Part of a small language model's weights: a variant of Muon for these matrices.
MLP neurons of a small language model. Each row is named by its layer, matrix (up: input weights) and neuron, and shows model dimensions 128-255. Each number is 128 + 24 x the weight over its row's rms, rounded and kept within 0 to 255. Numbers have three digits each.
A block is one neuron, or neurons of one layer that tend to fire together. Before each block is what it responds to, as a language model described it from the Wikipedia text at the highest values.

Responds to: Periods and hyphens in structured text: decimal points, URL dots, number ranges, list-item dashes; also word-initial fragments like tr, l, fl.
L2.up658:138122176101128117128119135138099117124158065148122089154060135195159178150138107118141137101141102104113117156111113095149152094097153089145094143132103136130133156098126108148126102099153097121142109119099134166115151179152149159120118117152094157127148124123146142090137141132110106129104116113119130145092139105162095145131112123146138143102131165149133074123116152133081113110123

Responds to: Adverbs or word-starts right after a copula or auxiliary, such as was also, were never, are not, is now, always, currently.
L4.up238:157102117172125158144143100102142162117146102141148142150161117172164129116136157145117127136084099096125174107150094119126103137119127117132163147107099105150129138107133088143172140139139113154082094148123130099137144109092114141106109122081125108153120076106150115143143120140119162086088085118135105177137141157156111114114135114145123053122169104094107101122156141117142132121133
L4.up661:130152094148153140121142101141097129153155133123141152136175134110092124095085163146123147135150094116171170117064106111144126119133131125126147112121126140125111137162135114123123111132156119152141147168094137134109140117122133129157170133124102150142094136144110119107108157108123091074109129133114130164079085158147146126128140130077173157090118072132128079085126152103081158131124
L4.up728:139151137136105120113135057164170151140081117117150136157118119143143132181079124146128131112110125128112097139082135140089142154135129111125155123130129121151132106105131110156174120151142114131094163125146161143113134114163128139136102128144121122127134123134121043099105140095174148087156133159136121155103206129153165138170117154153153138126154116141098157130108102087118138087131
L4.up885:118108154091143122132135109111090126104093112122115124144101128160122128125128163107141169106079111121105152073124091150116090153126140099106120139136084127166116131126164134156099110151161163104092144098122122100139144086131153137090126154133108137149125136150122146113133117118169160138119156136127114171138126108167128100177111117160128114091116129077121152132134109128141128139139

Responds to: Article a/an or the first piece of a split noun just after a preposition, article or possessive: with a, the en(emy), his t(alents).
L4.up588:122133103144134146141133079143127109118080100143164105095142128149125144108117100138098110137121133123111149130139150097165093136126141112103151105163123132122120149117136107089097157102168141145103127109100128119122109134153114113111179153108110134144112101194162142141187121149122119119154146142109108096126101096155172106128141123139130110107110133116166111118130158132120143124103
L4.up679:115138135132116144130089079125138123162131131110145113118157162144103136157146112097126150138087131164095113126116133067142148139154127133103169139137110155109142166143135127165118117064154095111099191075160155139100120150133123136130129073112113093135156150118130142102128147129113153139119123123130138153096107121127151146091122153143105163093118124131111102142116144123127156111141
L4.up771:117160130143162130138145109151126104135161138069131135162150106146102139140130147161123178134070121165103156100102102109140138106123101115145133148117163101162131136176123115145136129153151105104128164144129138123151106175080057142166141090108113117107115115135090140143112122127129112137168097106105154156128144172113136161109141162123097153152155129114125091117091124128113126162139
L4.up887:146137151135146146093095142118108122123135125135174164118111108159126115143148103129105157153115069160114142106142122073133123105116125169125136136099093127115097133134111116151117151121127145124157125113117148109118102076166186106134138100142085103120126146097097117121123093181102123143159158154138116155115139105116132142107113136118186177029153137166146150117113094109132165113106

Responds to: The standalone article "a", mostly after prepositions and especially "as", as in "As a result", "as a warlord", "through a variety"; also a lone phoneme "a".
L9.up148:116139091170131141125156146116135148109110183147124061174084115132143103131160121172120124143098135105117160084113132154140113125144100133139133131099122102160135147137122125156162131127134116116141100150108127143159144130089122163157112104148126104111090129148122149138133144123182142104099142180098098087119142129129106118132188110120160144099160111141171133177137155121141144169119
L9.up155:131120156129120135088072158147082106117170160113132159075155107116136117109106130148124150114115151127139159146101133105158140145132139102088153119125088133079127116103155124108135109090124147106134131137117093189164104112106108118176097134138110139133109108112116180132116147114129136173109115144158119094131134116113099141148172159124109100121128134095139106177163099122165133138118
L9.up167:154127140086131153120100141116102133121132115112086083141168135128134078154105155089143159107118109141115132106124121185134152120087077121075109161080139098093099154126119096111141124092148114108146144126144149172131107115133120141123147139125096115124128081104087134143145105137099096112153119108143138131153132126117102142125145143096140164150126133158119099119111111131120146130122
L9.up287:108150104128136128117097106131127128144159082122133111145158116138121114097086115085108089186090142141094133151130165129134151119100115154141114187125123147112164118104120114113129129147128139110117143129134125109168164094101141122124089134112159126148109091145073156121154130118154148111134145144144098157158133145180139133130159180109132134126161117159124127105137155124126108102117
L9.up347:070126139090101117110104127190120129141128104134161140108210116116117120122133123151100155142150092155122143145109145153144136141121128131155137139169093124090154151144066090168155142089110149123121108179136121170097119105108126131094145125079109112147141125134132113105081150112157178125143152109143154133128123112129151144125113137124134137122103126149103112127132131102135123151102
L9.up472:158122152171119157110122084105120120126127158105146138163138109151093124113121142140127078125148136158069132121132112100106112158134124109098139169131146150116149118159130156126115152102180144140160085113107126104162117115132086144139148119151129129116099097139098113143132123122142091123160106154177097125146156107158088118138158130142100144089103140121133150150076135155091104121131
L9.up507:116117126122087114127119113145086217151162084127119090098168124206132151103131102117137147142077118142116132125081129083170109126150119195105142155109102151159116136129099108063135146142129123126109109152134138115117168104104138127115105141126168114154120138169149157119114102114093168140143116123108132134148140122103119127117135152103123122128132156140122106105132119163156147092087
L9.up524:115126100147057125124099160118164176141117137077087181099105093112155110135094104186110094142147162174087137126123096131103135184100116142125104109118142106082159169142121139167116090164145132153129106142146116116149122123128138115078142129134157089133154148141154130116137088109168090109123128121141072117195081125111158122137161116123093143115123171183129117138130138108121116162153
L9.up533:112095133107144111107091133169149169137151094132118093137179144109121085112119156135129122138116140142120119090098072116136114107151136078087133137134131148132132139174119116082121128110138132090100145137158140140131120149158131128161128195087124138142113100083156129109154118136135120141132117086097150152130121134164100139146077122127128149086122162113138089107067141123136135089111
L9.up678:116183139088121129094135094171145129118127088137118134086152123150116118127124101141100137154138135119097169117166147118111140165105114150099092156134088128093149126116107138139096123101104149090098090118104140123133118115120129133122139150118151158174136158115143086111098148112118140141114137144191129103127125134093140130168163118097136141137148163154116111102114168076122150143118
L9.up720:085105114110143119108126139181088180128157081117110102067139124180090100133136104143095150141075109156154175098127171092112117135120099131121184152113135147094119151142135148116096150129141147111108121119137077163138133092092110154096117147112121127123103095140085105135083114089143125151133129112165116136149146133143128145105155156149140148100103138140159105125123121063102135123102
L9.up835:124140060115122123126118111128139106123166097135129159149118098155114137120145133146117126162128147150101084139132123109114136090132124094089161155099098168137119088129164160120144111147125126120112093137144125147162134108113135079132117130122120100121168157112108118101135082121130163164138080125122151116133121107129122119127119147070130132137143131135167129166100146140127138112143
L9.up903:161113113128104133138116106144109130117134127116163105111159134103117096077139136142199102128095102168117163128127144134109149145123131125099118113105096175110089123101149109164084122083151149116143161128140134120088102121135132134169128111088125158128166109155126154145135080135144159141088139157179147143130115121192144122143103170137123107132114122123104155116107155148138107090099
L9.up968:124133135134135094120146155145123139098141106089096127155156144164107140139158183105142115141148085165120124090146147127113096150131126129136166186092125133072100142142145131149129175128152155083123131134137106109164137175129102137107145125098164123129138118112122133159129107109167125128138105124147107126147115107125111147113152140104114095145092101156108089133124179118088125139100
L9.up977:112112131173123106102094144089154124116118165142160100130149160116121112124166103133139128102105132128120122129105153127095136171151075126140112134115130127122181109175066139187129124168148134144074124091110104148118127136127102174167109162117096147126128095099089134111101095120166138119140150139169153143121097114147099128118148121125148120114155122194114106156103126085144145140140
L9.up1002:092109138185098151099120102109137190138132163128109157065099127100119128113113101136137116133096122109121131124159107151104115114124113132094126117120082134115086081142094157154130172106142129081100127129133120133111089114141154116120105139126164172176122119147128134102113123118142143120098153099098132130153150161162113163143140077121154124126143091149126133154181129166154101165152

Responds to: Mostly the leading "1" of 19xx years after a space or parenthesis (born 1964, until 1994), plus mid-word pieces of learned words (mathematics, kinetics, anthropology).
L9.up45:173125143164109151117121138138159151108102192093072130128133139108115132171128133162133144147101107109124129103129144125163128105140150106146126172106108096099145128156119111092141142132115156124118104065109132133132104156136133097121101132133118148137145091100176105122150153123172124096146128133161150164110102148111136131162124119095176167116127092123127127100152105123115102143148
L9.up94:126103146126082108127160099130111137133127154136126098099126101154140086102144108094130139166102161106128138127108105117128086159171110132103107162126113103072141139109144114159124121139119158161110139143159170150099131163134137126138100107138130133196106127137139151143111153116139124087100154081110094109134132078103162160129054132150134153120128110103148167133184120116122054136135
L9.up215:128128143139156161159146103121121124156104148150090112111093118122149139136090129147095115145097136154123128125107165083111117160127094071120104079116118162141133146104121132150110144154125138136129125143088144100133136104136101111078157135134107154119098126131180158116114130121092168086103164138166080127080146162142181105149142130167134135140127101154145139096163078119156148119136
L9.up331:136137127143136121109118140139171114127092111128116148140096122107137112133148138119091075158162094115092139132085133093143142110101101127174133147123127138101109114109129099140101138096091112146087132135121143123151109099131151153168180134107110134140098130096138130119139104118155131100100155154135144118140147117100155104111147130184098127106159148153191128124184145079136121124148
L9.up339:138099128134149147107186129092118142130148153135105106120139115157117117131119144134172079154103148137162061146133128132140124165116134113122123123160117148147137118133099105140132112137093171138145170143079166152112122132132112122165135095100107110113102108105131132120143190101139165135144127156138161155155086113103115087178142124079138121148136112138128097131127125143115082101148
L9.up369:119099161135137113151126118149122111117136152154108154133129083156167138064162137121156128094096134106120139150143156084129117127125135110108107130171131160112111132086127158115121125112189147173121110126086141122101126137133140153073121089115135129139132093120133157172162140141113163099090152126143121108107166136095131091111093156136093147131140096116108085135114156111100095117147
L9.up474:120109136106127124108178148132138171148101111095132123101142120116138130136106128143154121142095164115134149102134147112150110125121111119142130139098126125148141181098122110142111130100157169133127143125076150125108135078065170144157129155119172123137119116157097120119131102120089161121145079128167159152127152159125124114111148169141103146098096116091138123113155071126163137120114
L9.up559:095123117115159143133139137143118143122130141151102162121143121116144125137121144136089131122102146122088067120111197114097125148108099104143096137133106131121131126133140160092142107113125158135135114134119137099126135073145143152165140118144106102114120160139142138134124185094129139117128122141139135129153128115128140132143130130138161120134167105133135151148116137147173149150124
L9.up632:156146113119126136115130158088121100159154149150117165134138113119140123112166134155113122116129153130133092137090127072089156125142100112120146078120134127115156139136171158146177105134138105141128122153126121159126121116109152131129133137159121110137156096122186137119139141104147121163148131144096133168094073099125168106095107132135104119085133140112162138145195099135125123124174
L9.up635:127120147110121159143126153131136147124105089084158138156100154146172161118163141126124075131116144147137125132135101130157094172123098126143120122115141098139105164156071127147108128099142154109124151109125144145101141116194141158131154100153138090109113156100160082137140116119092121121098145102145096107194123137109155146107112144136120142163138116120128173099126150154140158117142
L9.up673:115129092170136117130125129125130143133139097094120110100098177098138127179141113126148121135087179109151117101089189125101116108118129125136101135125095125169125111082141098124152129145136163113107173106117143085078158117108129117126159162106140077148130135107161111136156138101121128163148126145114129128114129183152133112132090106160127141139102105131141128123100143103154138154141
L9.up797:125161164105110150168103134121175117119114131123077117111136120086111174138103181122148142126123124126119110107124124126122117141105106163108138144122110118128150141148132133153146165089137114089127069134133144155102111104160155138129130130127113099151158137146157118144172141130105146115109152103100128151150125124146148126125075111160130090111180150115158158107164135112148124185178
L9.up816:122124112121102119098125145124120176134140126165088118138145132089125134138126184161142147118092121143125134143098159116145136117124141131121100108116109166139154159119182119160136137123135121162172116092123116130111138070122161138121106085077115113122116112146156138140139125141078148074147148111134103145117111144135101121147092165152092158108102083131138090138203121103161132146164
L9.up894:094163136118108137128124138142141133144182153145114175143079109099097112116139091095131138128084127112159110108079154068124115139113161146151095149103123145160105095134148131081182126109115120146084123158131101156121144098148118131122130103136147145098114155125173102151128121129084121134102088122119123180175107133109154101133149114112106127107134088170136121132164118119138146128157
L9.up938:110107146124161102134131136122157120095123094165129115120131116115129105122100149130132111164096142136147152117175153152142110123115137139140140098099096147119115107058110167153121112132094107134105129123112142163143083112149168142130118132135120182142124094096145146123141183103101102143122139115127097160101126115118110099148119109146123145133122117122117151110158182173138118120142
L9.up992:123119158135152134123119129142105141106145143145134154128074123108090116132110145117114135154122116134112148137154128099113118159116124109117104110139140159049140109128098160104157116117110089121086151139103129105108179090158129166150146087106117164162135102154143117132134147108120141108141150106154123145079128121120149136155107102151152121169082086119087148120143111110120125137074

Responds to: First word-piece of the main verb right after its subject or auxiliary in narrative sentences, such as c(eased), dec(ided), exp(ired), and was.
L9.up36:089138130141136093084130134115145136132070108097174096145149144121140119100120179137175147136129075135162047145175163164132139143125159144120156126161098173106113130100122127138147106095161140172104110110119094127138101147153138147159140146097109105152139088126129130098136079118171123094111155159155130122069134090114121155135148142139123110084115144135127145094146117127144102104091
L9.up87:108158156131132129114116088140116146134137146096166093088117137133177183124137128164097128114124099163122117127101124144108128108137121133148116112117133097153107104138140126114121136117159108145137143149151154123132112179113116193145148139141110133162137170124170128096184119146095169148125126110177121121103081160134080123126077133062124081123160139122117130122112135125168175090116
L9.up109:106104122068147139134134149134085149162104132110137077148162122147143130113123142099097122103093138144141106118150112137143131146169147164049147136081116139114100132111128104116149148099166072127113172159149127144154180111140144112138114154112091099135111114100134126123112144158161106086145130124170110149150123109151080101115176156145100111106131165159114139123087132134122149148127
L9.up122:126104159153114129126118134112125142098151100110116072135107159167129153120137090135137153151143116203133072099163089109130093134113117144172107141155105130103146129166063116107146095139188160150119130149115130135090094149162125146138117120112140116106085144089130149134111125119098136110140141142117111132104107099094118120159129141116102105123123094129104131117154137140118158117086
L9.up196:109122168150108136143181138106135157142157138078167125147124108129141154131072144127129098123159143201132126130172107117147113119100144106124120139124127119118120148104096122122142112142155146149132131145168154094117134133090110153160134104143151141120168151137143095171148113109149128074176143108170093156104106131133136150139125160135157124131162137093154098087111131127102159151116
L9.up212:112090153138069128102133123091106150132148094112151088115133110126104120106122156124110117092152102094143086149162144131117151145141091130158120134124101137129140145115143122168155128130166131055154071138128110086143127098115138123143174139084116119130140162100086131100112140118181140113107167155123145119074162174158128135113123143138140072154162170178144127104110150114163153153161
L9.up269:095108138139114115088146133090109134138142147139120102116100160093147155131171134163159133122099112144153137129071134147135118112161163126103141084089110107122137111128123110108108131134158114165145127144084110088133142159106102145161096124139096154116125153142121132106153116101169169099094145172148117106132095147130125139111118097090145098117124105172160166170123150147148170145149
L9.up270:149129109148147119169131131144116156131109148102146132118125131120133109096150125113128147156147122150118130116117081124151102132141123134134122146107150115127109136101104158144156134127107174124081109133119148073137130132105142173113134092121136086159128132118170139136123124122149095115108122120156126089106132139154118111164124165135156107130133140107139100123128182157136158159125
L9.up425:108131100133106159155110116105117115106125131118150133106104111150146109128107171102110147093143091140097155112147117166121156134123121157111151129173133070176160176110146144152125118186174132114105105117143137091129188141121132154151149110117107134179128080140130087115138125118110160113185095158195091107104097143135150102176111117114077106128148111190120117123143130105105125095132
L9.up447:158143152104107136160116095148090117148100099126140131173133098149151105101110092110130128147105160113155149121123120141111129127100110093100129153105131119171130160105110131086123131158142142154112172140144132092158107099114115162098124139153079159167154148095115144112137159110187181142136080146151094126104139138111147160108112139077113106137139138176145158122159133092108135153140
L9.up541:204125145154118154109122133103158091132106130109134130117063099117139174122142121093121090145085118156123119073145125164044081100152092108092103123097178134154146106116149121148146117121161116126124096140176108157146157160121132178116170104112124160116132136096115128146121127146145103132135151100113136159108135130163150127134150153158122156145145129091121094133108125131099137109139
L9.up562:117107115128163115113128114097106125130142151123096125116103114119146122132141098141142108123126163099112129104126135123153128161092109114148087110125121098129144121135143139167123152130149117106096162099117146086120186130135096122106084125134159166129198164143100194115133118118099104144147178137094127146084128103136122133174128172139157107145174099163134169118148129125109150131125
L9.up588:121144069146110104100144111146128171151097136116175117112116112165095134132142164109143163147123158124145145137156094098096110124113164137134141141114114091158144139098123138141098104151129177146091146197108153102118124160154131118124170121096105122110121106126085152126137111162135150119165143114126181180135098112110123113164162104079092076121139138123163099137162118127123145119143
L9.up789:094151146131100135118153130119164097110135188113138120114137106121161116083121133150094151112163129161129114164152101116144164116145115095132102158112110097159118140122104132142089153110123131123091151106111146132091165127107167138124148127108138106156123150134149149161105151142178131125137124112149125145179144162124174176111154105133104130129150115137151127129140177168104112145133
L9.up912:133107167147152122088169160138169100096124095098163088108132096145163158117145100142112114116074111145156125158122120169117126114088126118123097113095148096172114135140110125077169084159161119104104123171105149136170129118165134179142124140173143139118143087125109130086107089112111103115116179106179128115146172128147125118152125091138119143158138152134136131134129120130140156140095
L9.up959:140150105157134120115149146144113154139117148112155123139126110171075143145105152127098112131091096123099100137115104133116100150172146093101125144107117086117102141124124084141154116132131172125138135137142124105153122118106166186123126127063141124143109099107133130176138156131184145134150155124156143150108096119158146152110148190083163128127163115127113097142101107119108145133144

Responds to: Forms of "be" (was, is, being, were) after a subject in biographical or descriptive prose, e.g. "he was appointed", "for being named".
L2.up49:176127103136083089115154090139093077132130121163157115098131159099142194108145132148152137121085175153103114115114130133118128104167149160122089119142120168128150124110153120092143114112133142174118148160110119111180152114148130124108146152107115151178129092168112139152140147123114122140123099144103106149124099142104118100127099111091106158126124151133142172137160117145082156105137

Responds to: The first digit of a number that starts after a space or parenthesis, mostly in tables, years, scores and votes, e.g. 1996, 38, 93,035.
L2.up848:137131127083090141118119131146098135129169183155118149127128162130078141113123136126134126083097107140150129121111141138099112130156120119120160139142149108136148128113142146172082134151096133107128176123150077105097109182120122100104142135145120091150114118117143123153151084198099148133119197119155117138122215127132171080147144138144131125097108139133121114076169149115140121189145

Responds to: Separators inside numbers after a digit, such as the thousands comma in 2,059, decimal points, time colons and degree signs, plus closing == of section headings.
L9.up34:114124123117124135130142142094107149111151121137103089182125101121122111132144181137114138165126123089116149070123104134106131150174156153166160135090108101089152144154140149136136100114153165125143144137096160123133168123142126158118141153153101172150113170103113143136108138131128132090169145147122115139080107105140105096190129057131149171133161107143100143110160116140140129152118
L9.up51:166135137116144140149133098111116099108142101071144084156124111147070114123137118114170112146135092129142110115149130147081135140091154095080139098161136110143143141106159100128123145159130175090136101074087135130180171135125126083100130130107135116168146134136124147121157120138097120137157117163150143122093131112081144115150101133149143123078115142152125166147095154085104120143161
L9.up55:151110122106107171160094130145135115136156147179137103161092100133150142155152140129128113127089146078103148151104163128097155104108108108099167130127119151114111117121149117168171111101169108108099116131099092155135117168137127133079096088128080109090151125094151159105135120120131116152160129127139175107102118147141124119151142107111112140175128143094102105124099113134146140093097
L9.up142:148128131142142133150166143152142135115110140115119123153138131093148143140136160132146142128155077113115126114138099126126149087116139139139162154081205128100159114094123108071141110136132167172166117104093134117090139146136123179104147153110142128095122148111150113133108150141114145138129091061150112139100091102147128138160140192088086111085134091137148170092117116162087118119143
L9.up162:102127132127121129179156137131145196096114088143150124127134149122110124130121138122177122111145118122097138129126113110136112152137150137117165134123141100139137090088110157181135110106130145128124124117127123153085149136131152155132127143137100137161071169112122122100143121115136140122136131094129140138110139117127110114107150103140117148089085107161102130098186117141138124113127
L9.up229:123144102164103187133129115122141112101171162137129064196138137098124149119170181114127111112154125107143093141085145139121126117109112142111167129099114129078154117132153165104127159108124146073108130098092181148122158113146134150087139123151119111151136108108143088155163112124121120130127156122140125145114130126147132151146135141114089141082187124143151138145177141143127175112107
L9.up276:129113135164135144163162128133098170129105107140130071156126117120105124129130174120170156129121149086147119147143114130123112131097112107171126111100095184128164109082114155125151111131132128122167173117133127154143151183156107131136138144113078101104138153109120097166129139144114126149113129083153149142147135117128140142124167147135122138140173082095118124157137145093130158122108
L9.up340:151133143103102139166158122118081138096102136151145119167137110094128155152157147134146168092137113109150149119111132144130155104155132119155117170084126147121152100126130072129105102162137146143077106126102136169096150087185118124120111140105114136139102134121156102124125152146101115100130129173127118132099129118105148147109163155112145125128113100125159089083125164130143133164110
L9.up345:126105130134107157086150130107108089132116159108103109142150120173154145095105155144129138148131104126129110157120124138152114118118148097163097104103157150139125127077090109148137139121121177121143120100146122155130106146100118137130130134131123098120146127111170132117119132142159103109115151112224108140123157129147102100149153213121068100110128113137135141136101139134148120093088
L9.up427:124132115162099164141121121122157116132138118195116157118114131160157107129116152143100099153119061128180132128131155111157114108161150104132130127100093152109141118122146118102080098122122106141107119120160113148151143121118143139100120109128122126128153132109164126140132104095088130119084124153110120108143143151157164151131121096098133132086101131129171109083147159162105145086127
L9.up485:096105109163120110143107143112131109091125112144170150169131091129104119111118107099115153174131118126134144164121130109137149147137118142133127119132161102078124153115149156067158127167155138141129114092089195083127155124129161125132109138116142105125165152152109146126118130106145179167151132142152145175122136094115114092144113117133102157157134159143131167082144103100108187114125
L9.up528:092118137114131183160124101093137143104135155086135138163093124125112129147096100093101166109119140122137154147126118150162107155071096115153154156114101140134169160137156110109139087145123131113118158118155097204138145124137128072148142130129150112157118116094127143120137142158146163093115112084173126062147143131129147156143144157119120094104131142146109146123139117111135124112147
L9.up596:111106140119103134130135099066128126152127132090093113133142127153136150111112149160094150134152134109161154076063137116127090140073094121181104150118127154074115140123150141101140134098136124117135120100108091123133121113103146112112116154153120138136176102152152137121156136102114169168162096145151097140129143140084123155083141166131139119120121147114157145130141128131123162120131
L9.up633:143177156127163116142143127099171112100106078152112109125084129111156164114124090103118132092154178101169145083149121090135114109162150130114108148133136134127133100150155106102097099106155120086115098159140091145095132126118106167131121124148124092144093150112137152093106085154063130128143144152110153140161099134117165121149161172137119093143142149099167136121116122145152127121115
L9.up792:086184142129100155096165106073099103070141133138114098152141110157086116136145134137138139128137140101121165140090109103074130155127137127047147125145161119075141114154124130150132116144148151135094126123103146082155162117095139143101146162123091101079129125087117115147129139157132129158177179141165120136116105149116147139151128151094098164165134136140130139143119117122140119118123
L9.up934:082120106099145163139197115076140111126145126101078088196121110130153113111116125149124151103115162125116117079098140136100149158159111161126086149122147110126077136147128147131159123123156145134126127181139126141121143143126162153110098129127115082130143090113121087122126137138140101118178147120112122115138098118096129202128144115121123134153161170122165129105141093165146133136147

Responds to: Fires on the indefinite article a or an, and A/An starting a sentence, mostly after prepositions or "as", e.g. as a coach, in a draw.
L2.up505:165154154150131102106114124149134153104128065100125145117139149146144127107142098151129147093145163127130154100106095153163127146152117130122084110124084134119118186165143117151113117071137132140127132118134131186123112124112108133110166111076145122140115110151148089155164116161103117135151098160120101130149137149120180136148166111119073153098094159156127106150123129184192140125123

Responds to: The first digit of a number, usually right after a space, in tables, stats, years and ISBNs, such as 1 in 1961, 0 in 0.5, 9 in 9,899.
L4.up237:121146135141121151123127159164151115137129122124106116134119102120118121085157127124125110127105131190161115155153136089123124119068154094124164139091149075139115163128123121104136122157129152134093138120150111126133170083118174094113113158148127083140108133116141111174126123139135111157161145143165133108080127118093088120120118126132167126107142127172157130079209126115162145142124
L4.up467:086132176153110132065080112110119136126127156126151097119110129124094145195129137094112136113096110124086154122080145112140122145114128138132184152134161103149128144131139138155114128130095160132100124136080123156134150130133136139137138151127096159134126084121124117178139118107105145123141128141132174107125161115079097137121115113136136155099103139105161097133127142105144097122171
L4.up974:110135112127129130102094130100106115122083141145176173132163160159092129120162132081115129127092135117122136163107151143119091151141132110115126142091101106152125125168130167127108093175118163076147125118114122109149094161107138115165087101107129129157133121119138096081151143149125126132150157143147089111111108121146146124131111117130154137134120101118096106099125153084133131123159
L4.up1023:093124157102101130116082130115146104124124130106160116148144141086129174061092134108137106121074119143140137124129104121138129124126121124130132144106123131168149149145115168118103115132099138120087154117138135128124174143108109092138181146136115102141151104098140122139136125106130136151137061101150142090127108139104103158131127123168142146131191134129128122117127108107168130189149